config.yaml
optimizer: "muon_variant"
schedule: "wsd"
decay_shape: "linear"
seq_len: 512
MLP neurons of a small language model. Each row is named by its layer, matrix (gate and up: input weights) and neuron, and shows model dimensions 256-383. Each number is 500 + 40 x the weight over its row's rms, rounded and kept within 0 to 999. Numbers have three digits each. A neuron's up and down rows have the sign that makes its largest values positive.
After each neuron's rows, "fires in" lists the words (lower case) most often at its 100 highest values on Wikipedia text that the model never trained on.

L6.gate789:412498503503525475589490484469478485540523520537522473425448535519497550545492540582513543454526461474506471497493445458511553457418497551576530548507545555532549467530515533458493474529528437548496473523499536573627485480500497482431430401555534481499455436542481533495534517536580549514510526525528459504459564464459514440487530461485547569479557491535529549473506456496491501543542
L6.up789:447499490478440558534576565535481521505404451482483521492515436509454540531518561508514459554487485485480447477522450454450498456471509490570435557570535598541533528554511554457532444471454487523523470462534448528530450554481548492447496500497489480522506456520513535436501512499580530552445496492496588501421468472521486469508507505496534580526562554488634450501499470451533409573527
fires in: "as", "to", "considered", "be", "a", "being"

L3.gate465:526504582491530493563504498526516492434446519486479515526517536457484524418485553469523527496490507560505461500558571495475481488476512470514535561511501497455487388494441544406484458590499456546514482516570439532498544502504477514531450483530507428540462476399455473531551547436515567500485476424463492489556512512574477529446490496564545493470497499529583434543447516565545457443520
L3.up465:442444482528466523484521499510467548544516482596515497448489494538590483520525505556524494540525541488435463552534500524545493501513516526503540563540502512480519526497460433442555483526469494570480492505474521497467508554480455521488456460525515445520459478552600586548491507525520492490492490473525588411451521514469456463506447532467509545461553551486508500483493493502548500495564
fires in: "is", "into", "was", "entered", "website"

L11.gate470:492550555471500476510469520474476496582479529519527478539467561490490550553521533526518522500455590533538485404506503554463466532381464450575591511488459493588530468541440458546484456484519415483483452435506501477557470441454495461494514545592584491486506518476439513474551484546519537476486418461517480534486433455552533441436540531550514526456561419526427493511510485484431451513491
L11.up470:521530529514461505483561498544483520492535493508516446464537585441508506484524473446491452494489483503461588483535520440531523459503452544594434543564530552519481541494508478473518479511504450476481528449507447399597488463430568469589485516565549507387495472470495500491459495601456542497502536464480569423525578494488485571539503501448501430569514469480573528475531512552484472487496
fires in: "to", "a", "head"

L9.gate478:519482569458453490514492413536514563458485515476407452483542504559507501595526556530502459523488549490508520553506537512477490481512490437521492511519525474427471493478490515492498434545483488521474452462532544481527467544528537490493492509483440506515480407527554462438485543547490547477446440468518448547510515521409556499430508488474444535505456500519555490441485435511490485493548
L9.up478:568511512531481498488484484514491524506490463459510476542497490512563466494518602479530564430545506462494523558479470448474547477514525524512553558483510585471469444471525492580490471436470518456523448493481465438568449518517607445491488575486452477541530505468541483537499514528461585480487484433486421465526454518531460550483543460439498484540476534493518508487466479483406449471477
fires in: "and", "by", "to", "as", "in", "for"

L6.gate747:496522504424509513505566470523464507482528467529504479513487528487484485567518489581520488532511426602500436498499518484489535525522484542468491505499461498498568447497520565469585472588470457505506519485474486513497527425475541477516476486547468550499506457556517445520510485471464435535480580533554552575458471435510489502540448478471496493523534495505479481498539464595598465510461
L6.up747:440528525491476459506470548466518471495479448470420503459552490520558588531473536469525495537467404460570551501523434535513526480464484468525425515512494484547524477468507531460496525474529525555516531525516433542520467537501494497448500508495425519499551522589524504494570558487478489482566444565465466518515534469473423500544534455543487584493448526599466491550502514507439513454516
fires in: "as"

L5.gate519:511528476536488510519508482516525468475414432528495567492547504527458499568497494467506496484439448476494559500471419538462527422466613479531503489557438452474544510543429535499403493466420499442529475485451482447463455539530484481524548467565482518412502555527520512486503518477493536518511418456412518485524456494508525515487496512485413499460516432497533526497477514579491534465468
L5.up519:416474501503525494463459485514583522509419564536507556489535462524442560472550502555473436495453499532475490513544546529493492487479555458504439551494479547416541499491512530492459527531494522530556531515525470469557474456513486512536512406569493478488478514465456463492466460494482488565449535542507497520496508562485532535494513481448596585464476498521456499490465498436510480525477
fires in: "in", "of"

L2.gate589:472512510490447540597490553532566513473555433513484515445505488427529504547470505537518417503531440502572564548534470520544487540484478498485467534557535518425453449470438470511490446520500527501520529564526534545481490466539516451528514508515558489472517494463552473448510413476590467487513413396483523523479485470462459512430493466496478478442550532514586466537439497573530487510468
L2.up589:566458464485489561579518552467518512445526528494530466483502501412599471500485496524452497503517515483498461601544486427508564545495505545450412569524538500509445481466518489516516450474449510530509563523458472510486489425539513495542516549544504458447525515536533521455460433533572474545376511434469594469514518482511492496516539461530508588538503548551590534453426448526513450483496
fires in: "that", "both", "condemned", "against", "use", "although"

L10.gate239:470523421449513468534539496422497539504468508468535492497451556517514511503526448569547484499524580559526511534526577493447459529453478502516480466525510524481479510436512514578509479531495575444515479484495465521538496502510562537476596423505516493489476482545473378507487425505513486447460553467516503565408537458510560435439480540524470485542569468464537403518477559458533564526523
L10.up239:437510505394475556555530485465521587490525511506432460432542464539492559541542476477552445524477511502485497491544478490517458483433497463521535517516483521489457510485552462563557508479517588503408484507474411464536567496590475421597540504546505440509464490554503534492521520598518492462575518473464538501484480407479514525495469548480462460459510520503562497526492495586371454443406
fires in: "a", "and", "or", "to", "of"

L9.gate290:505489520402490477500584564508466506497502493508534557489495487526539483478504486442516480593528525479517516440464498485485466464492543456513546463518518495426526476559573477483482471534507492504558445535472515485498505499563432491477529499450497442480474546508507508451555537496538472454544573502494526445564476522454518551545554458414459442438486497505469530521520507506533482484520
L9.up290:430548454460523505486515508504407501462526489507501491447531513524535531446527474513507489534470502462517552484593554419486514516499474453591498527540572491486522514548512503514502492551441451453437566524556498501501483469495476488492517497481545507461559526558550455573518492495515564542598535497540484554492512493487482508573534456488452460485491532482516465562453552539442491500511
fires in: "an"

L2.gate770:475477450471388472518525552522504472532479504523513542479501550487519496536460530500503532442505516428499483558504513478484544528506520500574449481495497540504576489511533455457513502454477526586553465606452557458412516529524480461537543411474543565476515462491469497512427487499522514580487512464525494523502515511524461567564534492476542487455497425446546495450488519498464509448531
L2.up770:477492473553459490484531502572427500527488431519489488509475580451511532490491543433477513518517537520484593497442551451550633477550543576504503446440539517473543497503508513482510461417508494566536443524493488522510446514476408450517510532428550586489512514526486530503536466512482491506557578475531505462486529497499470520496478452491583466503515430516561530554471481469508485452544
fires in: "best", "rokkor", "super", "per", "top", "every"

L11.gate342:513456455518521551506465448526504556433477481511475552524482480455516525530451526572522483413492483525566518492467518454540439489442472430454569554471503432543538431459496443485480469446483508521539494548478553482605438469456511546447491490431426512512486511480528517565542424491518449522569498468510470512481463461538545475515461489499433504535517462430578485514486516471553471494466
L11.up342:540517524541523540545505453517423429541464536492434437417524487547519460489500447471423547492462542517517517517499540577480475477462405505596536551502497497567486480549538505525490488440462480467517482563440492569463447517468558466526513451453479414565494463544460467547525497529478443459445561502491494481435514555548444438554510448476475575535503448474600445504454470488503515487564
fires in: "after", "for", "of", "to"

L10.gate592:431593455536562461507492524478457502502494508556554533479422543473564498499492468441454542553576495535569502523512469506439456432527489550510535489555451496447504474509434559515507492497482514511550448502523414565544460455433440492505593550500447496503492448516437497498448467507534587452511464543475448484536499497442543511482455496592452517449463519536532484402493605513577571489492
L10.up592:468505523455499411500490477465471520544496515454489506426551543518488538463524494443488534497417538516541459446537477506475522493484486553440547516425445522525519520481483470460494556451518471563482414520410440525559463505468425504541492542498525481459491468500469469458387472516540497471494514471507481454508433473474505514534536461455514491427544473467465560507438497518527562636527
fires in: "the", "a", "his", "their"

L11.gate514:514435523563507474532504455462469530521560552476458502538506509484525476417447477500488490467484452535493468451511458531485441513471552476475489509499570496516564451455446439484469545547490461480461449504536459480564510544498504534462399516504484539504472515447577483480492518471424538518509472415484439455542423493550543498488513431452483570476489483471445544511476541574591472515476
L11.up514:505442454497510535520504461581469525518493521483457557479499464544529549525540489538464466515434494471517528421466533512472533492464494500553528494514563476518498503442433513478431548535492394497442518518477393557432571421554466423436512599542430518448492520412415438557597548456473483483511464491461491513484501530534498544554527543470506585526557399468476469421424552496546467474476
fires in: "after", "on", "upon", "before", "for"

L3.gate90:487572367441579545521513497458492491518509508498476450456463503458574537566546522510493578559439554525549507554522527467404544478503477440546507453490511553479491513497556437473501500478467539521432514499504533436557496544509484470522495489567453535501493485487493437618490451523470504495416477507543509442500455460444507476511456384478500497484546532578533527574419474472486503475511
L3.up90:504546508511521526449522496478482538474449418454493484465495463563466490507534569537544524556526527504571526479509458533497511473519510462482526480506526507493522525509579485501447468570480520527435439458524555498539493538506535552509494488571516505535550519481507575410517482503420491569483505480473561490522570483528490432486496458485393528508467523537505539483456439502518498532494
fires in: "had", "have", "ve", "he", "also", "having"

L5.gate621:468435560422494535540555513533448536487550462486434503528479557508434520530449544591462546468514574466487535535562471489422495563407492439471544565520502468501473521531479452462425515520479493494442526482548518516560494522576508543631594492532475442482462449501512508421531485496454461570468451524436465490502475447503474516534534466532520426501490510416579545564490633479489507487541
L5.up621:521504473500527522521518484523510473507452552559506467498484543525528442533471479506481463490461586518507445526487416492475525423463476577504529522464560410428524501545486495572471540465469414449555447528544448540534476474425473482534475450490630485437455508471495554463533476494490497525471450485499496471487512476555521469534470536536470497478585549451563561434450452489444442501495
fires in: "and", "well", "to", "then", "new", "not"

L11.gate764:489526512432514482519512449544493504523472513556470501486554509527502500472506532459546508525514532477503429433443531491409435499536584579528571464475520435453508455465467528538456533514491435460493534531493485394538500586558504482441532437489449543457493535491500473476564467477498560483433506557475506499470516522494497543495521473507486563521438535521541465551400498522520456456541
L11.up764:487494510497485561520429511482480485473497521519449520445474450532549537498441406457529501447528583505442498503543447536533554418558447452514439506437567483499553502588472536531472489540494536472505531548470486422537504520528544447539484474457491517546489458531613453478496522532484517484551519555578476583492492534557504527540504502478524555465540466506528459519448478481511551499410
fires in: "an"

L3.gate182:448510504506584479490534486507524474437412449502487555521457522456498527509408481505503535524533511412486436507569485447481530562503512420459534495493484483535575493489485457498525513489476546554541586555472461491549468505533562454608439499471534507443529484524485523526577506494523542555549513465448457478504480526460531486515494470438443474546532523544558526526477464424518519470507
L3.up182:452552453495465508521557477501551452447496462442456568529554505484471528485488515500569472517483501345554521482519493462445471539564528366546512479458488481591525568458553511588628584489515492573507541468497480464494462521544498499624502511521521521537531447510505514432445462526569545492428505472526555497532478563526527552483567478493505497447474521446525491465465447485532521516438
fires in: "has", "have", "ve", "also"

L9.gate53:562593493476503448470478467543457494512433509522462566518406529525455554485506461469457499534487522444611473597493465484526467503441537510506517465517531516467523507470479464424622500498483475533490502486436469527506490507475486443477492509540499471495468471554530474540448381463518480470531502407512526446507493515567497443550507497499510420426456447502496510459503440539545518484509
L9.up53:446518458540499460495467472582485548444504516463466437451513489465428483522596463577546439510421560495470489497477469443505488442526517593535525464508508502512441498465520524447507531423460487520564473464524469490493453486523481550476583481518504433442533466506475470532475463468450478446489486472531407372495541473460530520505443488458576552450519504507458451457460460475497588478519
fires in: "the", "its", "s", "and", "his", "of"

L6.gate490:481463524475601525523479519527489524522576453546534510521509513464481462482509550479488482516488521374461481504452510484507575460452478472513517539502500529545645547550465460461505526488488511497488460466460548477454555534467500496511482484497469532586440543476549421425446560483421517517427539496482518472484582524490487467619489449548546528473456528511519494447546494524481517547473
L6.up490:523524484432504585568485515495484521512426491458481470522444476521450498533481551459587515498551428546423545447502475487507470470452542452408514450511503415462487503488494559477476493473474476563469426486494564445457448538492534539450603509494451487394466464668535492504593508484497541429496473541462531489460530498499504523558454589462521523514479483494639570489441526523512489511522
fires in: "was", "as", "is"

L4.gate202:536547457519441446483487484511552516470578460512498506490616514414486550495457526452466478524447510464532492453435524495431451478541461533480530481536545552567527485507456455529434541550492500456531523534527505469485518471558464562503462530579521477538530485476467489462450456608536541499473443390499485492508457511595459424483493416520491469506502478522537446545466441512508478509437
L4.up202:498450617401473499472482611432501474513553435582468481557474503497562450411573476506481544480440484471549523470522420517547410473492527483506564527527496531584499549409487577539566450546555570529507525520481555474470490537528519491479522442525493527458502505556445502464546515466495474461475514548573481471531463493476509487467531520466557523469534477545481462490464483509504521450532
fires in: "until", "after", "june", "may", "november", "july"

L6.gate411:586492512588496508501524476555453497491553430536540427481516535430491462495495505482501517525531513563563498529541509503537539466525470524464555520489550515530555469361370487548486531505572460475561610552449466537540527423583488536540559511519517490495565463472469432518506523535441507494494460449513445414503565440439479493525435465486485490524513495499518545444460446517513510552446
L6.up411:484435574470482466550489488491499536502548442460509450461464532492505446529485537472447520476479518452501488486513484432461510501509534500475516510470543464511431470466511604463441444543466470400534447512512563483500499582472430474531509532499529475446503494504569504468503555571427453561408549487488501490578515468508458532497515480468486510575464462456416511543515457499534506464433
fires in: "before", "july", "soon", "until", "june"

L2.gate670:481596498450608460533454495470530556476528567471519507443528552491484533498515480500512557606502551498500583477544532421476546528534466507480498480383564504514507513489459538507457506522537480539556443491492528484526512496512523492532536493562559488500546527522513496504492553484574504538547476524544423526509504493425418590539480513549483459530443490546444480512514522422531481464545
L2.up670:479534515451527506467459541514534467436530565501455541465462555543550531495427493517451543556546585533566557508533528480547561499480507523466519515480551516466569557459515512438492522430500464501543516514458473495503517458490544514495527438453582469512526521594527502482480501461525527484493473502488423580516540543574441596471502493512496532466407493549500484537501481432479510478455
fires in: "of", "other", "many", "giving", "gave"

L10.gate773:513460495555479517497455506510389466512528521493437470495443464492522488507517583539508523491357585536435519555438557497442528532468492503568490556541528473446533565489494518445532500514466438489531462463648478581535493435461534544466530549546508476505463458522515499506492516522519530524492522499503450475534475419548486506596492591554440520487465562521539524492542579516448444425567
L10.up773:483543432501505519442490567541525484511513451590481505477529548528425524458441507457498446531410493572474547457473510494402481445560570471546503538504490496477487550486473454521522498528500450487527596483518517504537480469536468472470503537481465533534508504429413446481529482442438497453447562469547491502606400450466471486490509485478528560512504508466455476514448478536483461551566
fires in: "to", "not", "also", "only"

L4.gate688:494596487493522506469547431517509452498498484542487510477492515507477429485542546549501502564524437507583536519487473508495572453445505533467397470483496480462452531512511527477477493555553554463439516444557494567490530517476500461432431444567542501521588443427474485512473457537475565466426513460513522487545523491471479476512488504501571495410527521486453484534565535486510527530566
L4.up688:531492535499541528407519533498533493471540512489424531454490471484514480579579557496560535532447511538465473488548504539507607464499519504528581523545486533448444487462504494453516470486472476461512521469454546504556512535572433473593550533512519537497455543520489520498418487454424493498452463464472461478534546548486524442500528521475518475478480470488397473487432473518576480518459
fires in: "the", "it", "they", "none", "a", "he"

L10.gate196:587495504492480454521539459521483521545484529518549483589520445444465469493524487520498496544484452571500470456526457515471434477512525440486516429530572507554506484517491445511481498461496437520476481465502485581469474498545560444396454535543441476515492491526499500547532461508493473494530494493464483470476478488590551533479528565459485482543545511501448517471420502484486548508501
L10.up196:521520525519427479500499476437524481466452553470527524475532523541508451498495451546552506532516637496489517533422461542538464442483531501487518536565478506526439568481468561507499534499499469492560513445513474524522522486520528525461480479503481528511522475547497441471534505547430552521539470429508512488498540472503530481541476504568487511520487510462514482468477539433445489516520
fires in: "after", "of", "is", "to", "following", "was"

L2.gate610:447525525518454477539539434486517486494485519518459488525520544533503370575556539461437468461482544483477556489538466552454537536536506499538513469552463479466468531551464474411537509507565448416533499575515500528525456462485459522479438491493489462505480536430564555544452422515502512470463514543512452558510551467495484422487489523513458517492520452467454474468430467497468520538504
L2.up610:516475565502529488449491518537540566473479507549482549542502530485532568508516448458531474520511564554447517538445485494512483524534490529472564463485463531457513426512471448491509498509509498531449491528511486491502499434427485474507475511506530543486465448561475516531476483480551540503455518508492471519444528497457452471461505515559529517498454450515503496517599478478549477535528
fires in: "the", "0", "day"

L2.gate308:471479448489477546602486556547449551501483586512452473495464488465480464563532475557434464566466453487419527541527466514468483500471504484491509434513489513569494510416511538437444500497465475584512450530504499529470514537547475462549520534447492492498490540490467452518482575471540429500476548555580488500466499506456459527507524520429479483541571454523382524532542518521564550527505
L2.up308:524449533477510541535486573506538521528492541467521602482464519492526559501465585497531467577486399479436415509495497528499565506497473536490491509515463463543525515513463494530465486502548519531557436454488564561483484454558511457499548490417493406513513485523472500532479511605568473529455489555494493522531534456525459500467522441492493512498535492524481534543530487469524530511519
fires in: "this", "called", "as", "that", "calling"

L10.gate733:534472542495464514473525412509508535527428435439541517477482504458512539501532415472470525545484499525492511439472518478519509473463504550518501511503494487474530403429426527425501527524484472513420467486506512542430444520527519538487528525495546478503402573488588501499531514531471478483500462622540531518494469518523484511456477565462556564516481528481509500551464553515461505538508
L10.up733:549456442490514495527445434440438528457543491458530489502491479511469541494525472515485500569505556468433474528447468454512496457459466513483532526557496548445506478520502563463526479513535506456513490501572546526504529453572520495555495471528535553510502440449449499477441508499527497470485477437422521460457498563492487504537574499524543542529515543490486539506529543507563557434402
fires in: "was", "used", "were", "is", "been"

L2.gate93:548475457505503496477503534491533526459503405490491513493491539448534437488562426426523520482467384506544504459464498548528480443453528513547496483453453515479516537470544424501485500500446552519532520542541509473473541495556553525521497516515577505473461564540504554574494513564499528513542496492462556476574531524469483470417477552458537509478473489524559472521439501512470451549534
L2.up93:519467406539453506432476472446502452509544536493601486460510530506510568494497516572475540499453501581569532533499544477489449524478479504479531527458567483479501557502465441511482494490509546483468515500524545489502470559504545529552482411530527459524469534442502433594504529567509464465502516475532530480507508442543452470500518458530546484516472546523490524521438568519458525493480
fires in: "to", "through", "near", "of", "in", "entering"

L3.gate487:474532523520535451537497459491530415446473537584591493452462493503446518474460514466477449492501490499499490438538516496541492497498553515526513498533510510400596475501489566476467467519531467568553456552511496471507439516476477565519386563529473495464470466392481481493518506558457515552612529406443448530458541540450442429555604494514582493564562511483555510455555489468450512491573
L3.up487:546487435413495502559522510497480530506493515478509528570471576520515558568495497546551469510563483457439479476538500535531494540450531528448452475522521468516510489483529475493460496439482467505440437509450510427533487470514441545503519493545519478509467540548521474512507440512527560496529438519528547477496459530488500492436466501533483530566448464467534445525513435531589423469430
fires in: "was", "is", "has", "started"

L3.gate530:527541529393477429484494466432445510505478504551438578534601454497466491493535474515477521552462543488506569541533466501479452453493579505481433487488503493512428502458580513517487448487556498479595494446499477514543532447512513457462455517527517455480483445530514537468504503548441501471504538530530489535564563521477472475505473470491455473487487450528541525474436460553538493482521
L3.up530:476452454551547440404524547506483513428508447515495470548446488449507525515554536495457522475524444532462479549453486446574498476429589507499463530540491526546515420468557505451539464415515471519506537481434440459510484527488477430565508506475532520477492539495539504548564474499464539523513523532538541526570513506461483495470551539426512527499596442521506514476558486446460481523489
fires in: "of", "los", "sale", "charts", "win"

L4.gate390:482469542458474487470485500412433511461450470495547472509517491456446564551566528510522537505497523506523511443556471557481498571507542476452494529454463489442481537461544496553478523522498522507523481516446448545490533553486499465515514502524500515542433435444552416494510504560477477519497423540491458524497511506521426513467455542470565541566484494487508562538425511479517516529469
L4.up390:477464454524451480491498547484484501498517432551504473511464470529448495446578538421520525523516447435475499477447491456542528536444572608464508592467470449479489532460486494492498483388421435461509476436501398511524503433466555518583454412481538500512502521534516525530513545498497532428496456558428553485502500480540459492485488532495442464548524428506494551532561518473529539483456
fires in: "of"

L6.gate89:484472464473600509491470478484495511530492437438461488495400531490555471514455481469477487574511466476467536507451552474548428488466506551466517518463419530580401550487491461532494449440492535517499482489530515517438489483426522467500532582477461608462584461453537480482514555558613490524552507460521511497470523534475538490493405504421515601500524481531505555602508451480522537480529
L6.up89:535530524517491578548489544534581480495416482543538598470437508539443529517504520453497492471481473575499536529478560458517540544506539556510582504452499518497522544515524536489468465517562585504462503441475492545596496485505514519492454424503480492459516534557556523507490516508549549508508528533413545540563518481475459461506468481507486510460508533457492466508470521522453462564488
fires in: "of", "in", "named"

L5.gate34:504516405554473517519581477400482518529518531460488444553511417554430490432511506544522513562538506487523466438487500514511560442542520401417528528449538537510536499515466525471439459524492420536485513525531535489509496474565492559498522464560492498550524523441480515481483538479529517526575499539471503460539478548560509494482504473543518503465546535489489489528457489550489511438443
L5.up34:454515461452433467493605520452497497536500391509498494505465453492472488435599588515455529512512504454478530444531585562502499483537444444491483500524536513492549554425573524534481501588515494476449480492482507538506438538608558601551506484553487518539516508455475455444557536507554477585485520528481423487532475503532487449524493520512501531435530463488424441496465528512532489475568
fires in: "to", "like", "with", "than", "as", "of"

L4.gate56:451455531515526563490525555436469482460463480572474539518513515535534526472472529569503504454538452574557480508568492523519542397463453544498520510466572481544478504533570507498472452411586574441470510441524461534502445491477528516421480502503474505521525515527508436535524473439509501486474507557492526534577519549553558486550499501494465511499434440483513531566452469497453502462498
L4.up56:516518540544519531509477515461562504473513549482500529488439435479503542529451501464417574499450427578563483569444447485534521463490561526424618568537533487557516482471495480488446450471512481501469580591480536504470494469529534474466551496558422535545470553478472481444537518479469508501510440482495534513508468503489489584507468562452504504486477478496537485518569412561526430478472
fires in: "several", "some", "most", "many", "few"

L3.gate636:533497463521529546568548521514508476513524492447455544564500437517494493443573517479522454512458477417519468479538497448451497521529481488564523509511502510578543484524469497513488523529480496514512464483535542503568496557505470530514510530505595503454518434473475455505525491532523529532521491512511486450481473427483506519507514399464474493550476476534539496590483596462435484456508
L3.up636:476492503512510464509509559606504484521553517567435504520476494472547515497510521468523371516500448501469548451459489499455534533486497490488447464562541498543449497498471484534523436574482466497475425447503565519486536481505506470414539580438515484532441473504450502553469467497533519475584501512576488460529510424471569445383430487515509516505508531539536410555473513485520478482461
fires in: "not", "to", "late", "t"

L4.gate290:560450501532488486575508505537490580422570482429498611453528533566533436523544550423429535532558449544503538439517553456465484473510543447505517477566410481500532465504449470494534497544502456430508486439484510477503489520450489500482455484528445526527484447491529463517430488449429485420459479467573456525540517484560527474504495490531549492496447529524470456511501461473530564508523
L4.up290:518494521438541549487501449519488556497529459477462500466507464441495495591586521505517506460548477524497478446497486592455464471490547446496499505524441499476547503543478462472484534514474500414513475431476513488534477497505428528537422446512517461556477444472498544500488408469510586472481507499538501543533573467516493453451463514478510508446486497535445482502546490504544500455386
fires in: "the"

L10.gate581:503476506489501472509503490478503510470475505549444446470421483483518509493540521549534524487460464490493515486468568457480422490446537465461520534483492481461489579557509577513422507562463508474541493500516446446505472527467534496517424517518502548559426495559474482479534624486463518514508503454512510418481461481530505453401454500488475559450505487532480489499472479463522464514567
L10.up581:485535486520401479500474557494461515443508515513445503467452518504488433426501525516577526478556519507519518461530477523520566515516534484425468544556518468523463513495499488541515522527444500494446521511466530495444518461557515594513497497579447552544518523485478544536490505411482479523457513445492455463432452484505462512566480546519503531506476556464444516535504510568484428529464
fires in: "as", "while", "the", "in", "because", "than"

L2.gate611:489516468500458491469563481537511596561475444512496491478477492518539465489468538363530480480516498483525496471506532531466478531527509443512474469554478423515454449542448570444514493570579497531545532494493590503454452542501471496477475497464507522526542538502531522548420510478440493480474469489474492471535472455500506411524516491510517569387463556516541444467509509465493464444492
L2.up611:510527459509563513450518487490520474509501499462485522462535537508484413439562521472549524466486531497447511430471498469546546460511587402562533490450466471451502488547479465481523499500552479495490520456509488495491590456446504535518542403515531489527516497494510533502530445505495540448444490536547536521486457481473435497461527493543501541435456515509495437460469540493449472512503
fires in: "the", "grand", "a", "la"

L3.gate512:457473478462467530511496516544505528537563493508485548470549551523441499468470551557505546566567480536536537497389522443443540543457467482540546490465479522494494449500529546490526490523437459463510508519506523519486441472554562505463515567462530483504480502471538464429425477419485461625460538453505537579505487572539476518544463515509510493498524438488516553544495490526503528532424
L3.up512:522466509506505430569519513576435445504543471511466472507526469513498523515495481454471455498555453500573541493517576494524528486499534428513523528494467489501474529492566523479531518524440555440605516594544499495526469516513540455438459511498540500540491524522525510513509448417478494556513579425491503593573503450450532568572466525516439506522521510522496456567474488429489497451532
fires in: "first", "top", "best"

L3.gate128:509510622440592520496605541468530472494541494554426542583511540459487591506451464506501523514493483521522586546470568475565495512540477425473476507498377451538540470468520527502567513493552520549492583473527506508449453476531545478443530528501597501516465467513366504506551394421485563502448493457545497505520525432516493426449541449430496486491490476540588496539484510497464479493579
L3.up128:450521466501463551448501493445515507548514528515442491545552489497483561518467521505504487535580474539452534486501548546457554494461469515456519535497498494526561522517525519510482564527485521470507505495443513524532510460464510480604461553539586530453457425505429543531484510491407442577571482529497512452536537503447560548481497408464453465466485476427568509554534512508575452437503
fires in: "has", "all", "ve", "with", "have", "having"

L2.gate606:540553571520461542533499539474547481528458447490496495545498553555497520532555557524532579494491484567471528498537555516537497382526496508508442562505455489530538474555527455506488483496527487477538498518518525483477421460542493426546543512495542512523563485486480484469492562415541567513596494514481427546506433494514525508482454554447560590523463520510489547511503482521431478400518
L2.up606:537565529486482557527476502503590497449488469458450506579521542542533435542500525494482449495551484514545489483514538429449559408517469518481495447529474411505451465469480526521410484505525444415588503543558447573465475490511525542527493470520516424519487480552538445492502617432470549540489512524493476540493560496515532492449465528488491457527441484478459411482506446522487460474479
fires in: "some", "many", "most", "several", "of", "other"

L2.gate727:443525542556488495469480468472570579446395472472519476491480538464455438604465535491578483620538457467535485510502509448480444509546459547378512539481523484479528496504488505468454492485509422434565498511457456474530513522602579498485522498536526450503513448501432518555436523498556500481486509475518437492526449477502556561489524558500477522498512473461474557523534514506517542453500
L2.up727:501457494528491522510558519491475462506443492538485503569447547437490549513464460553506437559574589591428504449458471556514531531450543446473457498480504499480476539532562568508517434484524572412499492458428432490456497485528444489497551526569527514535500448464510518496482455410438598503534461526511530517460536414482444505551482506510491492550563539508516498516433523426504498442488
fires in: "the", "other", "of", "xavier"

L5.gate501:459565473464507484431549483507532451490555456528408483504569503494477481460490624498522498532488499477625541467454503527483550469470487555500570467489520503534470511437518517449484487494501553456494507483521536449502475476472459510565543562489458529500551531481462502523510461535550417517555445434500435435520481544482527459475488457480491565431509516476562418516474546527531510517481
L5.up501:420508420536583487446461499525531509496570495547451563478542548489484519532510448590486597524528550509432466476523471525486530512530479523464547441538491513503580512436473530449553539501507483471501431491476545462522474481506414451549561463484520497511557480509451503449541462496524566474431494531484459405506470490480508532439513545492490484487546540424529495543512467522489554442405
fires in: "to", "january", "march", "june", "july", "early"

L3.gate183:534517542514439423479607435535467520494555499467569530559482454454497490472524502493473474480482547538535466451536532527553524497524535501514538510504571428496552514517480447495515509485520512469516519507456529511511467499521475509502513506539523441505525445440499499529537533551459499559491494495541514384483509455479506432500473485536481521511489480479519476509454500533507500482503
L3.up183:403476433480445435481481468490522486518487475443565542439423506516486546497528572551487494481521447489473513426518493561547511566504472481515513492471518479492466575393523473515550448452504489473511529449454502523521455460451463535447543464459542505512517485492523532527500552482487501487539455472546485471570485560538449481488504540482446506523515425470477494556536497498528537535441
fires in: "at", "from", "of", "atlas", "near"